{
  "n_layer": 10,
  "d_model": 256,
  "n_head": 8,
  "n_kv_head": 8,
  "head_dim": 32,
  "d_mlp": 1280,
  "vocab_size": 6738,
  "activation": "gelu",
  "norm": "layernorm",
  "norm_place": "pre",
  "norm_eps": 1e-05,
  "positions": "learned",
  "qk_norm": false,
  "attn_scale": 0.177,
  "bias": "none",
  "tie_embeddings": false,
  "parallel_block": false,
  "init": "normal",
  "init_std_qkv": 0.0312,
  "init_std_o": 0.007,
  "init_std_up": 0.0312,
  "init_std_down": 0.007,
  "optimizer": "adamw",
  "lr": 0.00102,
  "beta1": 0.95,
  "beta2": 0.99,
  "weight_decay": 0.16,
  "lr_head": 0.00549,
  "warmup_steps": 277,
  "schedule": "wsd",
  "decay_fraction": 1.0,
  "decay_shape": "pow",
  "final_lr_fraction": 0.1,
  "batch_tokens": [16384, 32768, 49152],
  "seq_len": 256,
  "doc_mask": true,
  "z_loss": 0.0001,
  "train_tokens": 312800000,
  "steps": 10581,
  "dataset": "wikipedia_en"
}
MLP neurons of a small language model. Each row is named by its layer, matrix (up: input weights) and neuron, and shows model dimensions 0-255. Each number is 128 + 32 x the weight over its row's rms, rounded and kept within 0 to 255. Numbers have three digits each.
After each neuron's rows, "fires on" lists the tokens most often at its 100 highest values on Wikipedia text that the model never trained on. A number after a token or word is its count.

L5.up978:153199139149133170110104142144135101116147094162132102107149124120032115176155086113111138082172135169150052092157153180137146105100145174214135068138078159167151144120126187117134174084065115128136120069182180079144136116134116115164132140113132154159125130158180091140159112118170117123209175170143052109127132131132115121111137144118080138215126171119126090138146085091138136107173108120132134171149114169061133075180133115096138127142093111053200080107173184143133151093146191094062120087106139123166100121129117112091123150172136086176125161178118088155137144156148109088156143113109126093116127134187131095186108140098157092104174063135171123152162152150116108158102166104109130095141154140048130128144096138152165111129095125138093145129129091143085145108103135
fires on: " at" 25, " |" 14, " a" 11, "'s" 9, ":" 7, " Ne" 6

L5.up543:142091126091165155127085119152129111132111112170169116072126119107144151152082122101111176105084135114137130093135167124106164088133140177177187137112128062144160152147132175096132153096104084135128146132111114094122132134142164126111128165052106098162128117160123119209085110115132062132150075093152102134152169142129089196101113090110180188125131153091146173127094114120138110172150150077180116155054161173128105161160134094133118172118151108125152127167128136125172122169161121161123152116157104093187076133039112140083163184127144125107097123103110135175115073190151148132122122127074085143172174121093114130222114121133100108124153150189167175138203113081065148082122051121090107151123099225128157101074128170130118168101079179139102122136157143133124115103126096
fires on: " " 27, " |\n" 9, "===\n" 8, "\n" 7, " |" 4

L5.up22:156131116112120124071090093141146111140173202117125120131126128142131120140145119122153143096118156088176161116124108124100099145095129136161220090175122086079122191115138160146079152130085124147149109089116117136098159067131130121136103120160114066115162126103128122138167161106139073126095155122108015151132191155151155140086167168119110159133078168124132161152157090126095114148164124166130188118097145111122156112068111104108148173093106058048119110132132189209162169151136141150088168130090122115100066125107095162085077104170143159190134153125110109174182150154162133128098118150145125181142144130110113166138047047123123116156160102136159183139170118118104154180093142186096141141155100111124193070091111149173118180122168151106189149123152133098129108195133114
fires on: " |" 50, " " 22, "." 15

L5.up655:113159127096099172123116150115136143163116095144126115098154124188109108158170085149108178123126129107190087128147146129097101135110131170173176097108118132125147197169123147122120147065091133100132123069123137092078160097135113100127112104125173106117080105126146049159088188125106060165156095091102061136166143152154140072130166127088111151188101160044165104111146131092123140126139104166130107153090133182073147101110095027104107117115146132115126090148104122166160172150169128089090149104114143110204113117160076162030111156170094116086121126120161153192175186115150142096128113094129104162134174148163146123189085141153143118139123150152155148179174195116109182155143168098105130159120128182168198099076111120126129128060149178140111146151118103144099116137122094
fires on: " |" 29, " at" 18, " in" 16, "|" 5, " |\n" 5

L5.up1203:127209121119122141117111098106135102100088085123179069143160158125106164140117132180134119098161122085155072087155115078135082086116073158189162088073116138122205132083097156127080163185123133145128175139137110104181134109110145114199109094120100109126092151119133056208116106098108087219144158093100130145116182159124117163103142109130143153089127121073152132204110121145118112093153182162146149188146140132112079081178152137178126129195149091132170090104126117127127159157175102159114115114152125185123113118110118109135127110178154144109140159134187097241102070094135119131131161093148138120163097131155096100117103134097148145137166098158102161113113139151101128187093088159093132099076173185125102053123109129141150117083197123133120113144148149162123107176108130
fires on: " and" 56, " has" 20, " have" 11, " had" 7

L5.up484:154109157066128134124107147124118167134184144088201065158099169161084110154072114128153093148110137131096155144117093117058171172057142091118155112166115086161102147114107112086143144107175186094098164166134154123195145123110157142140152143126144109072131149128144125146130143143120112147092130100099172138064192127156119127110087118124021145095133130136141086149066098107053067103152136128165102146114150112096156131134119108087151167167106124120158072128161124127178107079137160134128131141104123165116102141140064090061132117167124124113164144155153119167117144159116128148066100110144116171158207196183107143101111088127156066134194159155185149108200148214154155133094149183107137139103147192086113112136088095172100113131116144171147123154115159139147111083157113
fires on: "." 33, "," 18, "\"" 16, " \"" 13, "\"," 6, " but" 4

L5.up957:168165193116120157116113117159135081126185103117114149089097101133090107160165145168171118037101142137131164119084143093082107087151102144166090150131182212144237144117068106125105155131136166149148109112107113096112139150158085106138108138075123157110106111174194063126110086169131102136099115139119124081141121156148122162121164053093088129090175128057112157114150178136144120083184167135147079183143165132092128133075097093108094165165147108179143118138171183099119105097176120107073136109153137087137100100190183160104066119147157079150149153159132096173120174144117120120164140087141135139184116095154097149136144167117127081120179152200135127132135151100087142154105119135111133127156180176102172172076144105101105172098122062166126123151144093108143122130133150
fires on: " and" 30, " or" 15, " U" 12, " Or" 8, "19" 5

L5.up1144:156164123109102189151102116095125077107162152130078097115131149102097104123119187150143104110099113070081077115163146119017098100189123093158091148140140151153236143119087123125088158097121205143160129093117218131114170110166096142203126100127091129133156115140160124143127152124059130172120136097120066115101118150132131158164164059112096157150145104077158105148154138099122074138158156157086177211098110109187083156151125093128079170130143125120133078137106085118157153146155110124090166110189134151097118162125172117109118108159157134104096152116149098182157147114165147142154144106124088125191166182182110120187106112110164143150120136120095166124130096152152094116072089107092132156152135187068114089074108117103171112133139137100091123125131070141167144151116118
fires on: " and" 38, " or" 16, " but" 4, "–" 4

L5.up137:107170124048111108146092105096122131138134204138164078086167160144148151130124160155143146065123063104143126083153104083135074122115077145124142127047118119177153145072112127106134079093185109100148193161147133114167101200146157138165193124127178130133138097135147094191113090102101122134141126139121167109159168242154085161102165076130147152107160127158161067114149140159133083122121175129110172167151134146069145127172148155153091156092177173144195104185111109094161142069133139092128155150122131132094171193157172135055134168145116141135123102108141131164124045118118113172161164096174110103130141165163104100126138137080179143096151139167140180124099126158137121116132128101085113064137163133121087139198134144142103085140118132139098105128144115094113141101078111
fires on: "," 22, " who" 19, " started" 6, " did" 5

L5.up357:123134124087178121076090082136119132180151122117116115085124102119104125161072163121141139121160104154096124107116096088107101136088166090153176108168073134148099180068099111099113098099095148127101095097127160156136039096147137125161112128069133114153143146156118129128134119098112072074111107151127052136103181138131158095144175171151098168168123204141194171163151106103102096133089094133132140152071152154168129118110143083155160173081102123127177089130161130130139107097096123137096168128137112202153157118081123181112123126114093120099160142163135135185114165172130107135109195164122110180136154147071117155136146099132139143115144121117147185136206128133091153171134069234081131074111124089113157083108141139133126101092112155172184144119184183176052108164122061
fires on: "\n" 33, ":" 31, " |" 10, " |\n" 8, " Date" 6, " as" 5

L4.up969:160120140144087146094111156191138156134151123176147129129147097205115149126089136126092127107094100097119075134185153089125113124152095134142120119122067142076140096142106100085121108196106174100110109151142131128152106145147086120159120145183174163177154086090141075126084101131162094116103051216154120095114160146089127153105172116152118151120136113082147150137148156131106106090156144087151161179102177078093134071202123109063167147124075140151091100203205091115157146105057160138101102146104115113157125140121152143146133131205089111157138134160167099132153147112092138146078160122090136145121125148153085091167082112129118185092108150090162142240145121132173198118138081136113112095133165101120148183156125101149083123128087162112089112110174135156100176124189147
fires on: " W" 33, " w" 17, "ew" 7, "W" 4

L5.up899:120180159089137095114090152117114145140117120143095097122151119163123137156153160115119126093184196137131097091110148105135084116105085168165181113100124148133148155144096156133099146070128146078151124075117125113138120109158111107117137120125143107122165114199165096176079202140112047144118127183123060138154184134138165146093159128119141154137125172078159155145098119137092145151112151139159190121071120153091123142096154118102118137108091142046162078107169131145116121132125163091119179121092118095163158124085124122055149167148113108110147126095158148219154127096111143096120141097156117147172159119171121193115114120136160096138133108172134128177139109140128188146150121186095131117142166143190117028054090116156090194044079176096148111144194138163083107137087051
fires on: " |\n" 48, " |" 12, " (" 9, " –" 6, " on" 5, " was" 5

L7.up138:150107120161099128079127158153127175106158088151084126110100197180102122172101204162118198136166121091105102089138111145117135098076091074121093112117117111108190129157125108157112133114098186133118163099163175111170184180122095114180176126166135169142127078112132069141112152144154101199077089136113107129121156138134127166103194113118111130152147100127151086118122151143104126131156155163157172105059152137130060093148128160086135191149140153147146106227163124115119135109137195135125165132123088076130098193097173123161095101139027091133059203136086090150135079080118145138155137110115106146100161156158169114128112106123119104093092108108169112165116112170124160150120123156133084142116191115117137147115086117195129109162152105188099082074141121113134175142104108
fires on: " W" 28, "w" 9, " w" 9, " no" 5, "W" 4, "ov" 4

L4.up1046:173179157063103135096104081141120054093118105124097098125130161148105145175126154151137116072115182160103098116122164166067104110144172119160108138178094173116122081076063188171097094152074128114101116089120136174176172056178107076182098132100095101153078070137129147096166118112102097129105118131149139146157132195116143104112107082101140147107128190135128140109141162132115124111116128110132097161139129159109137143145103135098098169137143120182164096166123197108159102125139162155053129064156141108130128151150155179100085161130099158149132165176155092144153155144100138108122186135093142097200090119161102182177090166114182095105121170148105165156124133134112153092122083118100136138163167212105166133104126143138129178136124160168037143132134098120156110151036142
fires on: " and" 27, " or" 15, " E" 8, " A" 7, " for" 6

L5.up293:138164168067136153115092089115098148134149154142149097071139154127106102189121158133155098131124190141125045098128154100170099150092072155128133130096099125157160087122153113138137088144135147154166195120144159130110096178067154148127173207150066087052080105123169122113105112132129124126118120050145113164118180154105107117099174140099137171069084136049128129097136101100114092146153126145146072153070147112104103096137140163065090168173152124167164067186161099146151178090182141144128133093222123149102132101153080155079150086218113134136138124126115135182106104203128103149103121120162110089171122168176123133104113100134154120060142169126153189139095183121125129108147144107105142071094081088144116113159150130140111114130093116162116107096140121109149119164151131
fires on: "." 85, "\n" 8

L5.up658:097142211099145183071092125159155158117102151121088139108130147163102155176126107113141115106145156100127156095158072068083104098047134173166205145180139115126133127104153167059144100126076112075149135122140079125131101106140139114105113138116124077173117136147118109162103173155096055150139094150110109117133194096161134078132163133102134162100137179131188141170100116174135145133194122098085137149109110098126157120142146115114172160105134083084156131118176126175125151134150120094111147134105124166162094155107109178097104128122103110137130109116116113200142099114117104108093091111168126207137124093116095172148050069123112162140103141177144166235184163139108119168078095177084135152107147075120147087145161156125142152146159167073123190115182188132084096156117127
fires on: " " 38, " |" 36, "-" 11

L5.up485:131159120053141087124122127067115152119112152098089061111119147152115079094128117116095142110138112172102148123097086154052128093097138180155152124085084147191087095078114175173092149121148121058150135128151149144137154193094108088155123112095172111147139117102171140114145113081102107130168136042105108165156208130112142132085132075089089136119148160143175146120129149149160135173139142101088144127154161156112185146104151131116094210149158150099227123156123142167178117131076128119040094115183115126097157153095134168033114164164164148136072137193171157204174113166136168110134151092139160120126161151134148093103130124121175136095153120164153120131127105174107119115100139077126115055173138139144141119093109113132093110110127132105124170177186110131112152136120163
fires on: " of" 25, " '" 17, " as" 7, " A" 6, " As" 6, " be" 5

L5.up972:110177126167131165156081096192129073108127080118159143105141120089122113137125175136140113136093175068111043114171178128074107127154137197155148131095153177109128120113136162144116165172177185187136144121090136118149121153152197104186148097054091119096089086172177145127155187174158070122212101169141121115134104134136137140142163102077076173135114137123106149155081121130120117096132108180128146133177148166146128151136142113156092172101181134168149089106124101116178144149152102139142155097134084164147134108101143125086127117121091142112111113103123086148112127100182142138068101141101138131200114162184094179138110171126101135160189112119129159095125091183164123113081065151079108130155162229106113112089138126100162103107067161087127101117094073139114161159106162
fires on: " and" 23, " |" 17, " re" 14, " or" 5, "ran" 4, " ar" 4

L4.up59:194110129152192172125112057218155112169096148115123085145177106187079127105201206178129167127121098120118113103135158197125115152101069142105125135129127149120179157130177213099129063106090133140087138121172137128134048104117093151172153187146102105115119110115130094145116154174155133102097113121119136105147142099153102093160076179142152136141099132072171086093125080127131139132149156104109153105112134118109030178124099162139084114138118135141104092155136070132163154108129176110160162094173119064059097102123109112114068146125141148182149136089114152119088124154125152118095142105172100155150118118070139145157140087099092101141153088075168153147103152122146106153135115081122122210137171118140145088094144175161128190156155121119176090096164118174109135136157110
fires on: " /" 35, " poss" 6, "r" 6, "z" 5, "b" 5, " v" 5

L5.up317:184186114148098116074105082139136114185108104096068130106107166115179150131152209170138134097124053129138134050110092150106121146101087199114188115102152121171172190078125133075130159158153087129123176153127078118176164117139082102113172129164133138125165089140148100148176143178130110174104085154094079118125182128142095132160157138143084160089126141116135097158111117132096085166118138107159120103148157165133162119162121157121136174133135099113143033101143128130124132113176141156116164112173133132155081115108112125104132116170109123119184229139121141169125165115125090125085163109155147156131092107128057116066123090119115143118152145179115174147117112120091146167081112221104131135088152183055124101100153151124115146092109117174151192132180185100089107125109088
fires on: " is" 29, ")," 26, ")" 20, " was" 11, " and" 6

L4.up1267:127174121101151136143094116127137130042070110173159129124164099125130129102147131153092112112105131132146110084147119142056093161100130127128095119147142106104177158110126135146082105117151117092152077094122129134095075092138112181175107131130092078136108149145139077168150127065088077125181150161154127073107198139134114133098193079085117141170165149115168158120102173084119102134173096090106118141139131104078090146144122158134156195115147112116161079177206115135116135114095102147043107114165137158149125169138177139037078203129169151129103147145112148173135113108187133139139155148125174176231131146140143175147111143111164131089181115165095161155110132189126147139076094106081124108174125150148107127102094128116150166136151128116101183126141127150167215114210157
fires on: " as" 38, " including" 8, " were" 7, " be" 7, ":" 6, " been" 5

L7.up274:168106138164103141172107104174164098180135097143129160119142175182123134164123115134141130082152145143188098130124136174135173055159096172177103090167084192107136140102117164116173158091133106111131167093168094187110166075151145125128083126129136127067061119163131118106164080162145116159129082116108134145163176083145132083040085091177092172136147180145147161125124136145133133196104140180122156091176131140119123141090113122128132089121106132103091167124124195178133120145137120133125071086108106132135104096157127123118105151149079109109114142076107089134163118090163111110076105151123181166211114154170066178121063123145113153115103112142187138119114170099090116130118128145102113047131058113080125207076159140070082184121179104132109154105133099126114133175124121
fires on: " " 28, " the" 10, " (" 9, "10" 8, "20" 6

L4.up639:150124157118178166155096129097118070146112181109156143088164112144068093127148074151117100066127151164123119139135131109064083055120117158173112075116098168097102123096160169159109066040203104150135091095131146145126140126106101097135128147139136108159095099155141185138119125130133163129134088112148137156129163168104081092123160090132164159230073081122137159118148132121105079105124098154131152187123105106175116063159128073078133155136144191125177093146134118122095109112207119130110132177156099099202126128150136175057142102165123106130158102177125105188125119186121146173124113157111113149172103139125072164116119165146130119141127144133098163158124133117122152189130088143099129093123117085129149074157100124108107157100091166157041122081129120198115203108090138
fires on: "-" 40, " (" 25, " " 9, "." 6, "/" 6, "–" 5

L5.up741:162102201140078155104099108175133121100136117110152156124094134137117103175067125150091108149094122154088171122088176199102129150147124160114152101206124143210122113068098123143133094093101169127131106133153188108165119139125098172159138118148101182130194071143142120141142110136095090124138111155117148064108128139176119172115183078150068140164170209137122158109120200112104137069158140121126155160123198120158156154084104082108121133107092089105144146103110169089146111128095145075115117110168113108085135117150165113135105138090127078139106125171146120110120152135054091186163173133071099114123138194077163176065118186134117137089136180101097153202126095140122100164102105139100086151149098119151161141132116091119137137135125095084157095138115103034134117166163183
fires on: "0" 24, "8" 8, "4" 8, "7" 7, "9" 7

L4.up95:166171210073099169111109132136135119079108142126141134161149144151099135110197121116127071147121151131105128151172083197071131090115129171121139155133121144125158105037138202102045160117095104103093181155134117153156157082119129143100139121162119088150077123158116104130180151144101112133135141130110112107182161121114114133125082101144087132108134184098138119124113170095139096118117201104107101219085130106165120179133078125166122120169142102130110118183116145124152065096082130135112123067122134125152145148101228143097072161133149147149077128112095120163115158083067141109116195103115158180208140188175082168147085113117157110181080092087080162170133145152126120107121062097102137151179142164122154107144119131154149179116098177121099116127161115088119111143143104
fires on: " and" 55, "," 12, " or" 10, "-s" 5, ";" 4

L7.up873:137144128076118133144095100130161123089155127098214128133164136145116140164102174105109124088118072088108145105176104076087121133084106062167094146091117132136151160146122180084142100155193108101147116146153141114161178201199139142102169187146195183156127159081135129155083104144154181136123123091156131098096150100136086094156059161101116146121127126110202112176090106137166111090118166131117109132126139093092066109133144153121111100171136144141116133230129105112098149094125148073094089107144141175091123112174150146107141094185163042131115166100125105196134137160112153167172110105092163137101135156126146081179187133128109052059103119112151156152110140169157127111088097014099142089128146114129158121134153138150120091131124109151124091165107133106108147163114144
fires on: "," 39, " |" 28, " b" 8, "." 4, " j" 4

L5.up977:147178117172084117100119130118105082158161132099100089096123170127076136168125176114183116100156129158069084088092078101122113091088071099130112119146100128145147156113066131121104156121119132143108067119188094120163135173065108159175115106131110105118149156146189080155134067095120077170105117163099076129200135153118157118093137137173114138120135135069164147148145128154073133118181129127109145132120122120061119117099126131152178190131138114095202098143127163170168149071149140124067096098104158156123128125182128171047092136096135113155116160148197073152186115180123130137191136102148176162155127151136080151140130119103155130072128091103138157136166119139089116154044109128105152056186093154119099169085101103116131138079095106153177176144160131094176118132103080
fires on: " and" 27, " of" 20, "," 17, " as" 13, " the" 8

L5.up851:189171112095070051081101095150134093192132149142120113129118167124132116161108217152144137085110124120113078138092094109153110080075074148121112129145121095206149172076141117157129147161162114128123140137162143154164155223109165107164139120152125152053166099157157087159127119171092080184112100107113057114132153121115142170165136132169057163095128171116132092168135103138102134140115135144107094071115162188180140133107145140117062164133177071109129093109094133115186162051140137099061177098150131091144114127128089136129141143168083134129177188109124141149160142148155137119144134109152105140103102143111073086129123093119119147116128131127153175102104191146088143182092187135103125111137150190102106100128166141140127142031113102147129126131137155076071103151097104
fires on: " is" 28, ")" 15, " =\n\n" 14, " was" 12, " an" 11, " a" 5

L4.up559:159125111080113056121086122118136156191127147155093103162143146103084191131175198151163090093146126125207163118134105100092141133061139128136190093134098156121152210152136125146116106200161126133136112101148130123148186064108112134146169126154188139115199048179149108137200117142126159128114118133077096135107183080144125129149164156131066172129107113105160068133161100067137084175096109154113107089130162164193140091125108172100119179098108089090152098088126092114157181084093145147129163095176110130123084125113100153123099098121131151139204199188111152168107124118170120127145155135116094142177111166135083132159130123118157124097127139126151155138117100117077164159139117165100101147122150103133155127098142115114135087117153116165190149094136177110073116124069062
fires on: " is" 31, ")" 28, " (" 16, " was" 15, ")," 7

L4.up509:204163151116126151145105106153125110108193152126135074095103098117179160135102115119132179122118187093104092083167171083107118126092119188190107188126117103106151161140147178090097174104144164101123147137128104138143066168125163114149188199121107076119150134131150104116147073096104112067130072121196164112085152155114115164140156093130087147135140198145117109142090154099146116131156151146157126114108180145110070133125111150069093151120145158131121077191163128098182104110183109134101125073129098149076064152165140176104103183178121151146155098166128090112116094183146118168070095114128098126156126188171127093139122084127172078109214118111156157144149158142111131140107106133105114106108155155101177154149128185149123090161043160157135090131117151129044143128156118
fires on: " \"" 18, "re" 11, " le" 9, " o" 7, " im" 5, " re" 4

L5.up1254:159124122127126097112094141102186097114168161019135125100160136175152117202157082175148146102211188171147148167158127149121144059069103203144101131121110155096129148099131206181142117151102113113136184099098125119158142102153127136110112135119094080089109097111155122103094176205114144173108098110127156148160164112116144097098112168195158164140122071088134069154114079145131154166109078143151131156122125117161154051115115145125195162097138153067151143104122197104177147129210134148119067141155124132187103165135142161102108098138161152179171138107090120189155114089113068104112134138141169113146121133157112127129082144114150140177125100156168121195107100094118157119120092155112104135132167142064128176119145149117094127111122122155088153099165097095095145107112092
fires on: " of" 22, " Gl" 16, " P" 16, " ab" 9, " Ab" 9

L5.up1251:182122117080106128120112079106116095144097117112141105132152224122063106126149182157126115079125092121134117070081153100088155168083117168126090121141114107127155115067134143154121068142138130094195088124176151106162167177099158167242135147104121082113118119142160116143136077124107101182127117073097125105139142208186111135100176109084093141119154146125146131112162139091112087161170151149100147160129127110102139132078097145123109151125146086126123130175146113104163109098181134131044146115162145163138116129169139175018086156136184135143100137156143101130141092170137131158134192102098153143190171138125134141114146129084171053098123119126120159145100143180129100093044107061096143063172115181114104151112126136130111116071104153164097153167134150133144167136151122
fires on: "," 27, " that" 17, " and" 13, " as" 13, " like" 4, " of" 4

L5.up1078:157115103137158117132118101071159106125183099112166076161089144158160163137087102163113081125165199155114042174145177070109126096156152084089109098165096139135166104139088103106132123139105133102123121136156107112128167138147146112136181172089113054115136128132201114114112197140154112184117096135126147127177149135150141095094089120241174145158166097128154155115134119091046138096188092164093167159083122121145117089141157134140130129143092103101181149104118115151100142100170152187109130115136119114144095148138106152090121163092126067177101180124145110122121140189109123155166119107094131106119143157133113199163083121046240079069106113178128136154118128130128175102111112143123110145165168140120128162082143205142129126163140172120095149126136076082111087126115130
fires on: " New" 18, " of" 13, "bor" 9, "erm" 6, " Bl" 6

L4.up1120:166111138115127125128116133146137092065095130143110142182181176135076126143088148146155124128109089124120084093147142155059055105122105128146121100089100147148134116132120158108131149150151148162110166150158081122170134102206173145122110123078063095140084133158145132147147125138120087082193158052089131116156129134094116120134133096128130131093119165114117119151065162099128130088099215143031119135158148101090092153112078169118125087151119142136153069166117124136165128152106150126079149104201132203155153112108170173111066138142135156135129146149139098138083148096096110110109128131071177116152145119126159119198120175118103099188103137124069134178130112174207124121136127111117123071227192187097110098098139106145126082082183125126120150161116139151197110198118140
fires on: " or" 45, " rather" 14, "at" 7, "t" 6, "ac" 4, " and" 4

L5.up1274:169109131119131082151114125139152116143130155124144161091187140147066103126143108184147140069124117121136084142136152100106144131132101130147083114107084136113184113122141111144130125148223136181147141117157115104136127133156148148148095177172147125110085123163179153156085101167105155130138127083123186105105120186152065121100117107159132146139192114140125060136145182144135111058117137145137158159140129066089145077102105178084064097116145190173102155112110125052148109102198134110114104132128112142123122157204140123137101083129179096175159148142102081164094076129114178165161155131130164088147141161123170106123172176122128080091157138164116124143079169138136152099088123119119110081189196115151136088153102054112056102096098159200051128139094106124177205125167129
fires on: " " 58, "," 5, ":" 5

L4.up152:154147105108138203153105117143160105122184146134125110164110126111154146185121134089112041164165121148172068144089185149110083149096097209126133085182120147133200139168181138111126106137137135102174084107103080147132147095136150103145107147171159088117157115095146087168073165137109124228129128144133111114171138142154141077112109150117157139152117103071181171115127119129093110127160091096148154189095140096151152075119106099104076080148121089069128126121123122191126197061068145105161156091163135142181144129141158166110079161139132152132122128158165071149178139135075072096115129120061104126120182170142108125169100070096159140133108156131102136161130181139088177133174123128112139152148115122142219103116144105106135157186082155092182097136080114136124151139118111
fires on: " |" 66, "|" 15

L7.up72:202122149114102122115105126126161049121170166106118136095136152151103087131143095134149101128103081177169127116131145114157176093100196080115138109130018207084102104061128167120152133103155116117109150178186114089139115113088115121095096132090130102084126129137150089067130125185199148139136081162147173083113128130143104094033074114152208143144147139150134155101156175100109137145137147129134183141142181149159092124136122174129149133084144105120139134110141148090113156103125144151134129176100136083159141132131159108102058119179139143178089139175144077105130110124113070135091171129134166083172110140122115249149070103122134125118164105154121128163101156135093080097135051118115118130143141114096118164112135103134099113118230142139132155183129095092117123147107157
fires on: " of" 54, " " 6

L7.up373:119138152080094119096111085168133146100110097172117096094176136096102117142125178115060119107092104132140127083168146147088083124129089108130107131136155142122172138113142122142126076163074152115104123147194204142162139118186123175117123126134139169159100102119106062116143094161115084084136126125147101097114121106171137110128128079091055136110155156099133136125143203082181149111136174173106148198108117184138070142036122109137140125152106139164082109165152162149185099087118181166121135086101096120155134144132186187087094138168108123132061183142093140129144096151155104149145215109116169176113123155162103180170129177139102056076106061125152110124231149135103145130114128104129098161172113150154134184123147160179123166104129115129135137101135150072158147082162129
fires on: " sc" 14, " d" 12, " R" 10, " r" 7, " exper" 5, " aud" 5

L5.up1046:168129108162088136150105160087163171140179184107199139145120094132109161183099173167113116141172114137095169109136132152138170142063108140121156110128120130136166113155146099144166101136140150135117126071114083088171069131148117184076163106186115098045142156140130065091156117123234145119101110097133142141144186178127142097119154135114194156148075122084131124148130093155105128124165128129096153170134080085138079098136078119158116121169151090135094085135174102122151157117153146093163147140098091140134036045118112144088089106123135094187126147110129142125112154099111080180147163103142124191074174147102050150094127099116120105119190125101132139159153155111163098150122119181107135181106151129093143081093167104129157202113166165129165086121143159133121162078183108
fires on: "v" 30, " M" 22, " /" 12, "z" 10, " S" 8, "m" 4

L5.up697:105148147143154095100106116159150169133128135134093129123099150141107123161136135093106151055110108118123135146176054188118117149068119152051218111129169091139131183100132111128088192065141145113179129120146150128155123110108129092129105123164150099164186191119140088124126180113162034144118081074081052091154169165174144136110115132096116126146124203166129131140111126140121125133119170110131165153140134153137165142097147111172120135075095074058132112118120211182164174131142147079114199131128126146164109121084114181114075139105136141165169124164163116162179090130094108144128116114068163152116171140109095205179098115092109124126146108127115149160158060131071133120096154152102119151141101170132151085098140142119152168074150196075129158142180116101121162138104131
fires on: " |" 20, "0" 14, "5" 12, " " 7, "6" 4, "60" 4

L5.up857:093172161097160157114112119102109082154145168063122100068112092142104128140145140134156164097170176147088174071125096133119128070118078148155148120129156146098085153029104166178133079132135109113112143123110093096178056126098109148123148119110146131142151102141130150131165097158090105103118176055110133155170175121086151142086174112120127147098121117131162126125142111089134161136100150146113053153181197119123139141137171061103132194140152121123226091107150121122161098170149092117082130133157128096106168141151109144030131148175128166140122136147166114189082154135155117142147173145150106150151059166112112194095108114136135167159110150168152144105106083110093092181102172169102127082088080112150108163112117179117157166106091131174142168079216139128106120131102151
fires on: " As" 17, "As" 10, " as" 10, " \"" 10, "\n" 8

L5.up550:194155204102097127109116091092112140101120143162108073167112131154151144121140134163122131128099099158140156108173099196075133074096127194123170140127126130133152124109120177066132126141107122089113118093135075136118125124151109095135135146144105074165109096144116062175102125135141079110128085130114131115107154141107146116092148079107141134170185147027158148132107162151115155105154118063108081205131141092112134155160126115132084108133139126077143065133193096155145158113108150110087182148136140078112116189133100130097105179174144135132112133127128120169162146088075152121117167108113098159141154144102072152109062172098209124163105108121126142254148182093147148152096091153109137128116096180140194060079109185172124175127061179117146115117144123125112126116176110
fires on: " t" 47, " and" 14, " |" 6, " l" 5, " as" 4

L4.up1061:127106147060136120102084115141109109151103094105114112083132194139126100193063168151129142054136158101119167068170139076071059123129156098156125131101137128132144112142142159124184097157113210166143149141112175075161130158060138123155176156089156073168064131173149127147133128149123127139120089108160167163113188094121146128138141101082152181093156137070139073140092142146121118134152123147173091149107129139139124116149146106078135179113162118136132100177148138117181178129158134145142094139140099140174113178119121190023137153144099128120129142117118107247091093152109122165133118143128089130160138183116109145088142072125165124094162164136174148126144166136148163121130099140086114103085120189074105146112134133130099074152096156206082185112139184136168118124155111
fires on: "\n" 28, " |\n" 11, " but" 10, " when" 7, ":\n" 6, "." 6

L5.up207:093151161130108066091107175120140144123142168092161095069136139162065116221140102113082129129155196156099080137133084125130137108072136163184145115115130058141101132176127115112127148112153167126148115130121084156166088106116135084155105158126157094096109170128181086127092163117151094103112125145188103135099116134104126101106124161147151161090095188103147068171093071226082121127142158084173151149111074136097151071134130121067111132178167079130145107167149177190140135126167178119136118122106109154182127072065119095119144109209180128161165121098175110152166094141089161127105078133163155110142130162131164066080192127115139101108125145160184127161181178125156169155122149109100133107094127156117135152125167129176112120100159206116087135134145127120102102142157115
fires on: "." 33, " j" 7, "-M" 6, "m" 6, " s" 6, "-h" 4

L4.up370:120119167154152130092107105170134103114090079132130148106115133194145122163081101139033083196089085106100104097136162168153205198097114173149193112115100098103085082134128183107126101100108129168043159115153128125147120115163172110179145110164125130144099141140115099088165085150176071082198122183133073112109153130146101089162154119096114158188122161109170181145074161169153159088133133141139107140081178151126078134145146090118113141153134138138138033167136130095130097131091140114142142115172116108168159136115141088123113175142150114114118128163117138113090133127097067134110153116131186120175138114176142115084054164140073138135132145061100140181166152125221165124142080117105115129112092146135130109133153173140102087097119147112152167117134187109159139176105165
fires on: " |" 18, "'s" 17, "\n" 13, " T" 11, "re" 5

L5.up1245:149160143122093106110116093084121115088121140148207128076118161179135110156107122090105155121116127109123105066181145165148096133125167111203141121162140122106178132169165138160145139119149158080097120073128143149087172135177165139063135170156104098134088130148151110178112155107145144118209085076175106141181111168130106092129144099091139138100129117099220098151069118133109078157134165076189071081117146119061149115118103112116069165115115133186232108184148141114150144126157155093146158131157121142092113114117101175136109121166131163119135128125120100121133100113199160123108080109111163146093138121190166139138096084102124041106147113048160156143151155169145101098122141094112128097116090196128160141158148164169157105096069181157109079132127098152116175141160134
fires on: "." 43, "le" 20, "ra" 7, " le" 7, "re" 5

L5.up479:161150186164100158135115110146119111130158208100122124166091126090118105177121147133123083115111171158105110123074150171147070203127136158082140098159174074144147123108177104181119141142185152095070047155086140136149097141124123154129128153094090081069136101123186160149127119131167129187161057162158100144118143108135114094122167123133145131151095137117096168115167117148106103124149112072136118176127198148072152152111085092076110199092113060122194153132141153195096174108169135069135140130198123118194120128173143136124095115171137102142164132243181101142137096125089071141156116142078126128148139165121116158091096104127121117073113141096124144173182115159120124104112104161120138075156113151105161157102143094125092153103148079101085090149102156103119150150128122
fires on: "0" 14, " Grand" 10, "8" 8, " Great" 6, "E" 6, "2" 6